config.yaml
num_hidden_layers: 11
intermediate_size: 2048
hidden_act: "gelu"
norm_place: "pre"
rope_fraction: 0.75
bias: "none"
lr_head: 0.00741
MLP neurons of a small language model. Each row is named by its layer, matrix (up: input weights) and neuron, and shows model dimensions 186-313. Each number is 128 + 24 x the weight over its row's rms, rounded and kept within 0 to 255.
A block is one neuron, or neurons of one layer that tend to fire together. Before each block is what it responds to, as a language model described it from the Wikipedia text at the highest values.

Sentence-opening word completion. Fires on the first word of a new sentence or clause, mainly the last piece of adverbs (Gradually, Finally, Traditionally), quantifiers (Many, Several, Two), and digits inside parenthesized years.
L4.up274 [165 145 149 100 160 217 136 130 166  84 135 115 155 127 124 127 128 101 168 115 141 116 156 144 100  79 147 150 130 145 112  98 123 116 141 146 146 218 160 128 150  92 113 120 101 158 132 149 122 127 125 130 138  95  99 135 161 146 115 113 150 192 136 132 129 170 141 155 153 124 142 136 134 134  91 160 136 101  76 153  97 112  97 127 151 109 170 113 105 150 133 105 104 138  92 140  99 140 132 107 170 122  84 120 126 137  98 120 114 133 105 112 149 118 143 136 176 110 126 114 124 122  98 174 135 110 101 148]
L4.up294 [104 131 149 113 164 135  99  69 130 142  81 111 142 180 115 138 152 148 137 157  97 172 102 155 100 126 116 163 128 127 111  85 193 112 167 147  90 133 152 119 129 156 124 148 106 162 111 160  95  68 145 138 140 105 122 135 133 115  80 117 143 157 139  85 155 115  91 159 168 164 136 123 139 124 141  85 146 126  86 120  79 118 114 120 130 146 119 157 163 111 130  90 104 134  97 144 121 163 111 101 128 138 112 136 121 122 116 141 101 162 131 144 167 134 135 101 145 111 142 105 178 104 141 124 153  99 134 161]
L4.up323 [118  71 152 122 152 110 141 138 153  94 104  86 126 173 138 142  87  90 118 146 110 150 151 127 121 131 113 155 103 155 152 108 155 115 132 136  95 160  63 104 138 114 151 103  62 139 125 105 123 117  97 124 115  95 119 131 143 142 108 112  90 126 144 145 107 171 132 112 137 161 116 145 105 114 124 135 102 145 142 138  85 137  98 135 156 120 127 131 149 142 137  85 132 175 118  92 123  97 151  57 146 112 149 136 141 153 121 131 131 115 161 129 136 126 125 162 108  88 116 146 125  81 151 130 160 115 103 148]
L4.up362 [138 155 153 118 179 167 103 171 142 135 146 128 150 145 141 150 115 121 123 147 133 119 118 137 134 130 135 146 112  86 142 122 197 121 135 155 140 139 132 108 127 137 121 141 111 156 121 165 129 136 120 144  91 112  98 118 166 163 101 149 169 128 143 111 130 129  96 125 125 146 169 155 159 117 107 142 129 129 186 143  98  64 132 100 129 103 155 140 136 131 111  97 113 111 130 111 115 174 154 122 131 152 121 107 148 100 107 149  94  98 115 115 118 142 162 121 172 128  90 106  87 129 119 154 122 109 145 152]
L4.up507 [141  87 116 108 154 165 101 152 132 101 115  94 117 107 126 116 113 119 114 167 129 123 115 120 108  91 144 158 106 140 136  55 155 101 110 149 110 144 128 124 144 146 125  93 105 130 176 161 142 125 137 120 175  99 143 118 112 175 105 151  84 128 113 104 150 159 121 134 152 127 129 107 156 148 112 129 147 119 138 124 123  88 141 158 150 121 168 135 156 128 139 143 120 139 177 129 125 112 151  93 136 162 142 142 141 121 133 103 147 115 114 116 129 129  94 148 144 117 104 117 136 142 116 131 135 121 123 185]
L4.up610 [158 126  93 130 127 119 139  87  66 116  98 138 116 137 109 141 152 105 103  84  94 123 125 129  69 124 158 134 148 156 127 121 122 122 161 179  90 133 145 123 106 118 151 112 119 156 105 114 102 137 128  89 147 134 128 114 132  97 131  91 163 139 176 132  84 164 138 111  93 146 148 132 144 134 135 112 154 114 105 147  95 142 126 123 171  92 124 153 128 123 133  93 114 106 149 107 178  86 127 135  99  84 120 129 140  48 115 115 129 121 102 180 168  93 115  92 123 150 103 111 114 130 102  77 156 137 127 127]
L4.up625 [ 95 149 130  93 132 123 111 167 117 101  53 166 108 137 147 111 145 101 148 151 118 162 175  90  99 104 165 114  89 105 111 102 151 135  89 154 151 144 125 119 167 119  97 112 139 173 106 132 152 132 113 116 156 173  95 144 148 139 109 170  90 126 130 112 112 126 123 123 116 134 104 143 148 105  96 121  86  98 150 159  96 120 150 124 142 147 144 132 131  53 151 101 145 161 139 133 127 118 171  84 129 119 133 159 128  97 146  83 161 120 130 144  97 145  89 113 107 148  92 118  73 114 121 171 113 140 101 159]
L4.up633 [147 114 115 133 122 110 124 102 137 104 164 134 137 119 146 113 121 112  93 148 178 154 103 155 108 108 143 163 126 136  96 103 106  98 183 117  95 135 170 130 124 140 134 112  93 180 158 151 160  68  92 167 136  89 105 155 142 122 112  85 129 150 128 145 154 110 138 112  86 161 146 131 184  98 130 138 156 103 130 164  68 127  90 120 128 123 139 165 149 147 119  78 108 194 137 154 149 125 116  98 111 117 153 130 114 151 109  69 134  89 121 163  99 127  76 134 107  72 154 137  81  94 126 127 157 126 136 147]
L4.up1147 [119 154 105 150 137 145 133 102 130  97 126 137 170 149 104 124  99  99 166 151 144 156 174 119 166 116  79 124 136  91 121 178 140 132 147 134 121 141 125 138 145 136 145 165 149 143 166 126 165 122 109 143 109 131 102 117 104 129 108 130  88 154 138 150 118 101 137 107 131 128 154 136 113 112 133 139 134 166 143 115 135 158  90 125 154 107 134 132 101 136 112  91 119 135 121 116 102 115 123 104 116 167 139 109 103 142 143 133  89 112 129 149 116 117 118  74 142 130  99 168 122 116  94 138  98 106 182 113]
L4.up1182 [162 143 133 121 114 135 108 111 152 145 124 116 142 171  82 117 121 105 195 180 157 156 121 105 121 144 145 161 157 148 141  99 155 163 151 105 152 122 168 139 114 133 143 117 163 179 151 125 137  88  84 101 123 172  44  93 112 148  98 150 127 173  72  79 178 138 122 148 143 112 141 146 163 122 108 105 130 133 100 173 135 107 116 143 113 157 126 136 145 105  75  87 117 163 133 159 129 130 132 161 113 142 138 121 121 111  90 131 129 133 119 125  96 164 136  85  99 148  96 158 124 113 132  96 153 127 130 126]
L4.up1231 [169 154 138 125 109 142 100 100 155 142 161 106 140 156 124 160 129 120 154 127 129 114 104 169 118 100 167 144  92 116 118 110 147 109 128 110 124 126 116 124 100 164  83 134  97 139 155  89 144 109 110 108 144 131 109 106 185 148  84 126 142 186 117 136 140 139 104 157  92 113 149 148 140 140 102 131 147 119  81 175  98 133 149 120 136 139 138 139 118 167  90 134 108 144 122 160 139  85 187  83 157 159 152 119 127 112 141 111 154 137 101 135 141 137 120 133 129  51 141 127 101 110 122 150 160 107 110 126]
L4.up1255 [129  70 139  89 148 165 163 129 114 130 113 121 151 133 118  85 115 139 135 148 138 125 158 143 111 108 119 129  70 160 158 110 106 127 114 158 100 111 106 131 129 119  84  99 113 117 148 142 148  79 112 174 118 104 121 148 150 127  57 120 116 179 149  93  89 140 136 140 150 149 110 142 114 189  85 141 179  99 155 151 128 108 112 149 114 136 160 140 147 162  89 114 130 131 150 141 117 163 123 127 114 169 137 134 182 124 169 151 148 175 149 143 158 137 158 139 170  99 123  78 101 139 141 150 131 112 135 112]
L4.up1313 [164  74  99 175 135 161 125 138 176 128 122 115 103 123 128 100  84 156 135 170 120 163 116 135 134  99 154 157 102 150 126 120 150 127 104 143 155 116 179 141 154  92 131 116  76 160 186 133 176 105 101 139 164 118 141 175 123 154 140 112 146 142  83 140 162 121 137 114 132 180 118 144 150 170 108 141 175 120 115 144 111 126 129 114 143 111 122  97 118 142 121 135 124 139 146 154 141  96 211 101 167 106 119 114 161 110 139 130 164 132 125 112 107 128 109 145 157 139  69 144 131 115  89 105 196 133 145 136]
L4.up1315 [127 129 134 143 109 122 162 116 112 125 112  98 121 116 145 146  86  98 132 133 121 124 134 137 147 126 162 132 103 159 108 131 111  83 145 151 161 101 123 112 136  97  82 171 136 135 107 117 128 119 105 134 101 140 128 110 135 165  81 141 101 152 104 114 187 145  99 127 132 127 112 109 107 148 127 119 146  98 123 145 127 100 145  84 110 117 154 174 123 158 109 120 111 140 118 103 168 117 142  82  78 116 148 105 136 112 113 121 155 140 128 110 164 133 107 131 135 113 137 152 100 102  71 167 141 112  71 138]
L4.up1451 [179 174 138 114 172 145 150 131 136 123 134 110 165  97 137 117 150 123 129 149 124 132 116 181  76 136 138 109 107 141  92  80  97 177 116 136 133 107 136 164 113 132 104 122  92 132 132 153 123 140 128 154 129 148 107  90 122 164  83 120 115 124 128  98 146 153 147 125 129 110 146 166 162 138 147  97 156 127 106 167 120 159 142 130 133 114 138 131 149 128 164 156 173 197 107 130 123 106 132 136 102 122 124 104 121 172 150 138  82 141 111 131 134 165 112 159 116 121 130 104 111  94 111 136 133 118 120 144]
L4.up1602 [140 136 162 160 107  85 122 131  81 132 103 119 128 140 124 116 123 108 146 134 144 147 119 138 174 119 136 120 130 118 130 111 147 112 154 137 121 143 126 125 151 105 119 119  54 119 116 143 136 133 123 144 135 110 156 120 147 163  73  86 103 134 128 141 141 122 136 106 116 142 106 162 106 119 128 110 115 102 157 123 139  96 120  97 143 152 143  88 147 134 114 116 126 138 132 145 141 151 173 103 133 124 130 104 174  94  85 114 137 138 137 129 121 112  92  79 159 142 113  96 108 105  79 110 113 120 166 113]

Mid-word foreign name pieces. Short subword pieces inside or ending uncommon proper names and foreign words, mostly non-English, e.g. Per-ku-čin, Le-ga-zpi, Etrur-ia, Kur-sa-al.
L8.up834 [133 115 104  82 120 143  99 142 139 101 127 137 117 122 117 144 140 138 115  95 100 180 122 107 147 105  94 141 109 114 157 122 136 130 147 138 158 119 107 100 148 136 160 114 141 117 139 107 140 124 154 122  90 137 142  71 107 160 156 154 162 154 130 130 121 156 120 127 145 156 111 105 117 102 144 110 175 118  94 129 119 135 110  67 127 156 172 127 152 154 161 113 102 148 145 127 154  90 157 124 118  96 140 103 146 153 163 134 112  83 150 112 118 103 100 108 106 108 141  95 126 151 163  97 132 105  95 122]

Name-completing word endings. Final word pieces that complete a capitalized name or title, above all the feminine "e" in Marie, Simone and Parise; also "of" in book titles, Grande.
L2.up560 [111 100 134 101 117 114 109 144 161 130 137 151 116 139 136 170 130 153 110 173 112 107 116 120 135 127 108 156 168 121 100  76 151 106 112 123 116 122 117 147 133 146 113 100  90  97 122 151 140 128 163 125 153 123 115 115 104 124 125 115 118 121 114 148 130 167  99 129 172 141 129 165 112 113 113 119 103 139 154 161 169 144  99 120 164 109 136  92 162 154 132 151  94 132 141 136 146 151 106 114 156 146 113 123 141 101  97 123 134 179 130  56 110 109 138  87 167 130 105 111  63 131 127  95 141 140 125 152]
L2.up870 [116 117 152 117  93  98 142 164 160 142  95 117 136 131  80 146 114 144 134 107 109 164 150 147 155 137 145 127 114 120 136 106 119 161 166 116 125 138 137 120 115 148 152 142 139 121 130 163 138 106 114 120 168 115 155 146 158 139 121 111  99 144 142 130 165 136 100 102 151 161 140 180 138 112 125 122 134 144 126 198 155 134 118 136 123 142  95 136 151 160  84 129 113 136 136 130 134 167  92 107 142 158 142 123 168 123 150 119 145 148  95 133 145 161 109  83 124  99  96 160 111 102 143  96 159  78 121 140]
L2.up1428 [146 178 144 152  95 137 117 178 115 134 122 154 102  87  94 126 108 139 177 143 139 109 141 100 135  87 154 115 103 122 107 129 100 143 152  80 139 127  76 135 106 160 103 116 138 103 132 100 160 133 106 131 135 126 113 102  98 129 157 134 129 127 139 153 162 107 113 177 132 144 144 127 127 128 125 157 138 125 135 150 104 113 108 119 109 158 116 103 168 137 130 176 136 138 134 111  86 123 159 127 131 132 124 145 140 105 105 173  89 119 159 118 182 128 108  84 116 118 134 172 151  93 110 121 133 118 140 136]
L2.up1693 [173 158 170 146 115  88 144 155 151 119 131 111 111 152 134 151 140 156 145 202 123 153 140 123 166  87 170 161  99 146 137  76 176 114 160 111 109 142 115 105 148 156 137 113 100 130  85 103 132  68 146  94 152 127 119 132 129 150 141 113 110 132 120 116 142 116 125 134  87 123 159 119 120 136 153 147 144 109 101 151 146 131 159 119 146  98 119 131 141 133  87 122 195 157 135 142 146 108 146 112 137 128 126 142 152 140 136 113 159 146 151 126 128 118 121 157 143 142  89 180 111 109 138  98 124 153 144 146]

Modifier-phrase openers. Words opening a qualifying phrase after a comma or sentence start, such as participles (operating, funded, known) and focus words (Only, Even, those, as well).
L8.up1930 [130 131 141 123 105 137 103 165 156  82 117 141 132 141  98 118 128 137 158 148 116 137 125 123 182  98  99 126 153 143 155 138 151 107 138 151 109 138 160  87 145 143  97 115 144 145 118 170 126 109  96 137 135 100  80 145 136 138 101 148 198 170 132 153 178 146 112 133  96 137 125 131 163 154 122 108 149  79 107 134 106 120 119 126 115 111 139  95 130 153 126 128 133 123 136 129 116 120 144 115 136 127 182 110 142 143  84 140 164 174 107 114 169 155 106  94 116  94 101 159 149 112 114  96 119 119 195  99]

Word-final subword pieces. Short final word-piece tokens completing a split word, often names or foreign words, like Fernán-de-z, Rh-ine, afi-re, balla-st.
L4.up35 [142  96 132 118 131 144 101 175  99 156 112 158 132 115  95 169 135 108 177 116 111 133 139 184 127 110 128 166 120 126 134 109 142 162  96 105  86  87 143 130 125 126 117 102 116  97 103 107 132 140 163 125  92 158 106 144 144 146 111 148 111 167 114 139 106  95 126 140 117 120 162 107 125 144 150  97 172 159 154 193 104 153 116 154 171 164  96  91 134 134 126 155 145 147 155 149 123 156 150 108 115 123 140 117 127 155 112 140 116 145  81 128 124 133 138 163 157  75 100 137 139 130 135 137 145 113 167 130]
L4.up195 [172 104 138 102 128 152 142 125 106 115 113 164 113 121 128 106 153 111 148 103  85 129 177 119 114 141 125 109 136 147 119 159 145 102  94 104 155 151  93  90 150 142 131 116 143 146 138 130 125 113 122 132 149 168 143 136 115 138 135 165 154 127 130 107 107 185  35  98 131 114 141 144  88 162 120 179 121 100 130 125 132 109 103 153 138 116 150 122 122 180 168 134 124 130 104 120 105 140 120 135 109 154 110 102 129 140 123 132 134 131 157 125 124 142  75 137 167 159 114 164 133 144 132 127 101 151 117 128]
L4.up296 [148  97  80 127 106 134 116 129 118 156 138 158 107 143 126 155 127 114 116 124 142 120 171 120 119 113 135 141 116 116 167  96 113 109 142 146 121 131  98 126 143 168 134 146 124 137 118 136 126 127 131 166 119 144  89 155  91 111  99 149 158 149 126 127 142 112 137 104 154 124 147 142 109 124 121 127 131 155 108 129 126  92  90 153  94 138 102 119 157 134 119 134 141 123 152 146 144 128 106  85 120 151 117 135 120 114 141  90 113  85 157 106 133 157 130 102 113 148 108 133 132 126 153 125 120 153 113  97]
L4.up428 [126 106 148  75 146 152 151 141 152 114  99 142 113 100 116 142 127 164 144 125  84 162 122 125 155 134  94 140 133 127 112 140 162 148 118 135 128 143 125 107 170 138 151 179 140 117 118 105  99  97 123 165 102 161 134 147 154 139  74 134 121 163 108 114 125 108 134 139  98 124 183 133 117 116 161  98 173  83 118  99 148 161 143 106 187 168 116 122 156 150 132 120 111 135 101 147 164 136 136 126 130 111 113 123 105  95  92 143 137 136 123  94 159 135 119 168 137 125 125 125  70 136 163 149 147 167 150 115]
L4.up748 [193 117 133 147 129 107 124 145 108 144  72 191 141  98 133  96 139 121 157 135 120 113 141  88  89  99 161 144  81 146 119 102 133 131 108 125 176 115 125 111 174 160 129 135 143 160 143 145 129 117 126 101 120 169 156 162 135 130 156 170 140 112 146 111 133 135 137 119 165 114 136 118 120 137 141 159 188 136 137 111 136  99 150 160 158 145 163 165 149 157 130 133 144 104 144 142 109  92 115 172 128 143 121  97 148 136  95 134 160  96 122 126 157 115 133 168 156 134 138 136 137 134 140 134 143 117 107 152]
L4.up796 [143 134 156  75 156 125  83 137 130 129 131 140 133 103 105  92 139 102 106  95 137 115 154 146 113 147 155 121 109  99 144 151 103 115 177 106 119 127 133 132 119 125 119 115 118 128 148 107 128 146 121 156 106 112 124 148 156 155 118 137 118 177 127 110 116 142  85 129 135 119 109 170 149 112 131 192 153 145 145 119 141  93 144  91 139 119 117  87 143 147 115 144  71 111 136  97 182 142 171 157 148 115 123 129 138 161 149 111 123 110  99 130 141 116 104 134 119  98 140 141 128 133 101 136 156 129  80  97]
L4.up920 [ 98  85 179  68 164 109 110 101  84 140 131 110 116 130 123 170 142 164 122 132 120 109 144 102 150 139 163 152 128 138 149  77 182 113 143 160 118 132 115 146 164  94 107 160  96  96 135 147 123 130 122 165 120 135 144 124 120 161 132 131 150 135 126 159 147 115 131 170 125 145 129 156 128  86 115 113 147 116 160 125 108  83 113 171 131 151 106 133 107 116 134 109 132 145 107 154 193 140  92  97 120 153  97 109 163 164 151 122 117 115 145 109 123 107 113 104  96 152  88 134 111 118 118 124 175 136  97 154]
L4.up1155 [137  92 114 144 144 113 142 140  96  52  95 167 163 177 127 135 183 120 187 137 170 144 137 145 105 134 125 131 141 116 146 124 152 162 108 131 176 132 123 100 151 132 103 155 121 126 132 122 109 148 144 120 133  89 114 100 163 180 123 126 136 106 112 144 167 115  85 130 118 125 142 145 116  99 129 110 154 118 123 144 150 119 115 144 110 120 117 120 149 103  73 113 112 123 137 139 125 148 164 115 116 156 101 124 100 154 125 138  95 142 120 122 173 116 100 156 132 117 135 108 112  70 118 111 116  99 135 100]
L4.up1395 [138 102 131 152  70 108 132 109 165 121 138 109 113 150 173 103 100 112 134 131 102 154 143 127 157 105 133 165 132 137 152 149 137 113 168 140  86 132 163 112 132 120 137  88 100 107 160 118 101 163 134 191 102 117 117  94 121 138 155 110 123 147  76  92 160 123 154 129 113 146 154  99 119 116 132 145 166 106 106 159 135 148 130 137  99 131 127  98 143 115 102 128 131 137 139 134 179 120 143  94 169 120 144 164  96 123 116 152 186 104 119 152 126 167 118 146 168  95 141 121 170 139 155 141 154 114 106 116]
L4.up1399 [154 129 118 115 135 175  80 125  77 134 140 116 162  93 126 180 114  93 113 167 106 120  99 131 130 115 123 129 121 145 149 139 154 101 141 141 135 142 121  93 147 129 139 124 107 127 121 133 155  95 171 137 112  98 129 120 171 113 116 112 119 149 118 136 135 165 126  97 124 142 158 137  98 148 177 109 195 117 158 155 161 125 118 129 146 180 109 106 130 105  68 133 124 119 185 159 132 103 122  84 145 147 118 126 151 169 128 155 127 147 128  76 125 142  99 132 123 119  80 111 137 134 145 141 132 152 120 132]
L4.up1533 [124 136 129 127 133 137  86 148 123 143 117 156 121 152 106 118 146 114 120 118 132 146 139 122 127 114 125 128 145 124 159  84 120 172 132  98 145  99  98 128 124 182 136 149 124 120 110  96 141 165 112 138 128 150 114 164 153 121  62 112 106 111 160 143 113 148  97 135 140 144 146 136 151 112 118 131 118 119 147 124 110 104 155  99 139 145 110  96 156 154 144 139 116 144 120 126 118 106 146 108 116 114  90 157 155 145  94 151  99 117 119 143 129 139 130 148 102 115 146 186 124 113 139 141 122 126 139 116]
L4.up1779 [138 119 117 123 114 107  80 153 158 126 129 105 132 176 111 133 140  89 138 122 135 158 130 110 160  88  96 133 101 176  96 149 105  95 163 169 140  93 134 118 131 119 115 141 131 133 149 126 112 154 136 107  87 136 145 119 148 127 116  88 124 143  71 128 137 123 138 114  97 151 127 136 106  89 111 119 142 134 165 193 149 132 157 156 152 116 101 157 140 149 124 143 113 165 152 131 120 126  88 143 102 130 105 115 109 133 111 137 117 152  96 108 154 159 125 118 144 100 128 190 137 114 123 137 115 124 107 127]
L4.up1823 [146 106 181 116 152 110 150 142 151 107 106 114 118 154 126 153 126 108 149 167 138 148 124 103  98 140 149 149 129 104 129 120 143 149 165 152 155 126 182 117 143 118 133 168 142 113 142 192 124 109 132 103  86 118 155  92 148 132 126 144  90 118  85 139 131 165  96 127 156 126 103 176 135 137 152  98 160  71  92 170 142 144  94 107 141 153 136  69 153 144  93 132 135 117 134 146 150 128 121 158 143  87 129 128 158 132 119 135  80 160 128 150 109 151 105 135 102 102 101 181 133 172 115 160 142 123  99 168]
L4.up1902 [122 125 159  67 177 125 102 145 153 123 121 118 135 170 148  90 146 145 164 168 105 167 112 130 142 152 117 169 169 119 121 122 128 149 135 133 139 107 128  83 111 131 142 113 114 162  76 132 115 116 105 146 103 116 148 124 113 144 132  83 104 123 128 125 114 201  93 149 113 136 173 143 141 120 116 101 141 111  81 165 137 133 116 108 162 116 104 175 149 105 115 156 127 147 134 162 126 114 136 110 118 120 133 144 157 148 153 139 119 113 132 142  90 155 111 177 143 133 117 144 128 102 122 149 108 126 105 149]
L4.up1928 [122 133 151  84 117 118  95 125 125 127 124 171 136  95  95 140  97  78 132 145 109 160 128 136  97 143 140 112 132 158 120 134 141 138 143 110 185 112 125  93 150 114 112 161 115 152 167 132 139  86 121 124 116 110 116 160 143 115 119 120 106 130 107 165 162 122 111  89 107 128 125 136 110 133 135  91 188 118  99 153 129 136  97 112 164 141 127 150 156 118 123  88 138 150 141 133 143 155 144  92  98 108 130 106 166 125 146 124 144 133 107  74 157 132 129 136  92 132 116 147 133 132 109 134 110 117  92 114]
L4.up2033 [133 155 169 138 111 114 106 142 176 105  86 139 139 136 134 118  79 104 140 177 102 157 139 152  79 104 170 127 151 152 129 142 104 134 170 154 138 162 140 104 163 162 148 114 124  96 134 140 122 170 165 114 119 122 132 136 140 168 138 153 132 122  90 106 170  85 118  89 126 170 163 128 151 138 133 116 151 152 148 117 170 136 128 111 146 101 147 133 168 109 160 154 100 152 134 143 105 105 123 120 108 104 111  91 151 140 131 144 154 137 104 103 152 104 120 128 165 133 136  97 107 145 125 147 158 106 138 109]

Adverb -ly suffix. Suffix pieces completing a word split from its stem, mostly adverb -ly (extreme-ly, fair-ly, rare-ly), plus words right after wiki section headings (History, Two).
L2.up240 [167  97 173 128 137  95 105 171 137  96 122  89  74 151  91 118 149 107 129 120 129 129 144 142 180 107 140 109 135 113 140 118 137 150 137 161 125 144 138 105 166 171 135 114 120 144 119 128 138  95 115 142 156 153 169 127 168 130  98 130 122  90 153 132 153 116  81  98 120 122 183 107 123 161 151 157 138 114 111 125 105 104 137 121 113 117 121 121 155 128 122 111 147 151 103 150 121 150 151 136 135 168 114 116 144  88  99  94 137 140 136 127 118 138  83 137 118 140 108 150 158 158  98 124 163  85  99  89]
L2.up689 [164 112 143 140 119 108 138 166 134 121 128 106 127 142 134 101 167 118 156 135 128  97 127 150  81 107 189 129 105  84 124  92 149 152 161 136 148 148 152 144 127 121 136 124  97 146 133 137 149 140 105 118 155  96  79 168 103 142  67 145 159 118 158 100 144 123 108  98 106 118 141 126 184 139 138 109 168 142 157 123 127 150 113 108 158 143  84 108 126 155 101  96 110 167 103 144 107 137 135 142 130 118 131 122 115 117 152 165 164 173 114 117  96 119  90 130  97 128 109 158 124  73 147 144 137  94 150 190]
L2.up1219 [ 87 125 123 101 114 141 121 134 160 143 118 162 110 104 168 144 120 134  86  72 135 133 133 118 174 101 155 142 116 135 181 114 176 129 120 142 129 132 160 150 156 108 140 138  72 155 151 189 103 171 130 136 172 122  37 144 121 156 135 121 130 169 117 133 132 142 115 145 138 115 185 178 121 131 127 128 153 114 122 136 139 107 119 110 166  92 115 126 127 128 123 126 127 139 129 142 112 159 136 180 154 156 119 169 158 103 104 122 166 141  76 106 132 100 109 135  79 122 127 133  90 117 122 136 135 126 134 130]
L2.up1587 [173 130 141 114 130 158 140  90 131 128 113  93 127 137 150 109 119 116 184 159 131 116 119 111 105  92 116 158 107 145 144 104 145 163 148 189  92 113 152 154 137 162 161 162 125 131 135 147 132 115 115 125 126 119  57 179  82  80  95 152 152 135 135 112 164 134 125 130 136 139 118 165 142 120 126 130 153 113 121 109  85 158  88  98 141 153 106 138 128 101 162 116 149 166 100 167 137 141 130 123 148  85 170 133 158 150 113 125 107 153  89 103 154 102 153 100 134 101 111 133 113 119 119 134 134 115 163 197]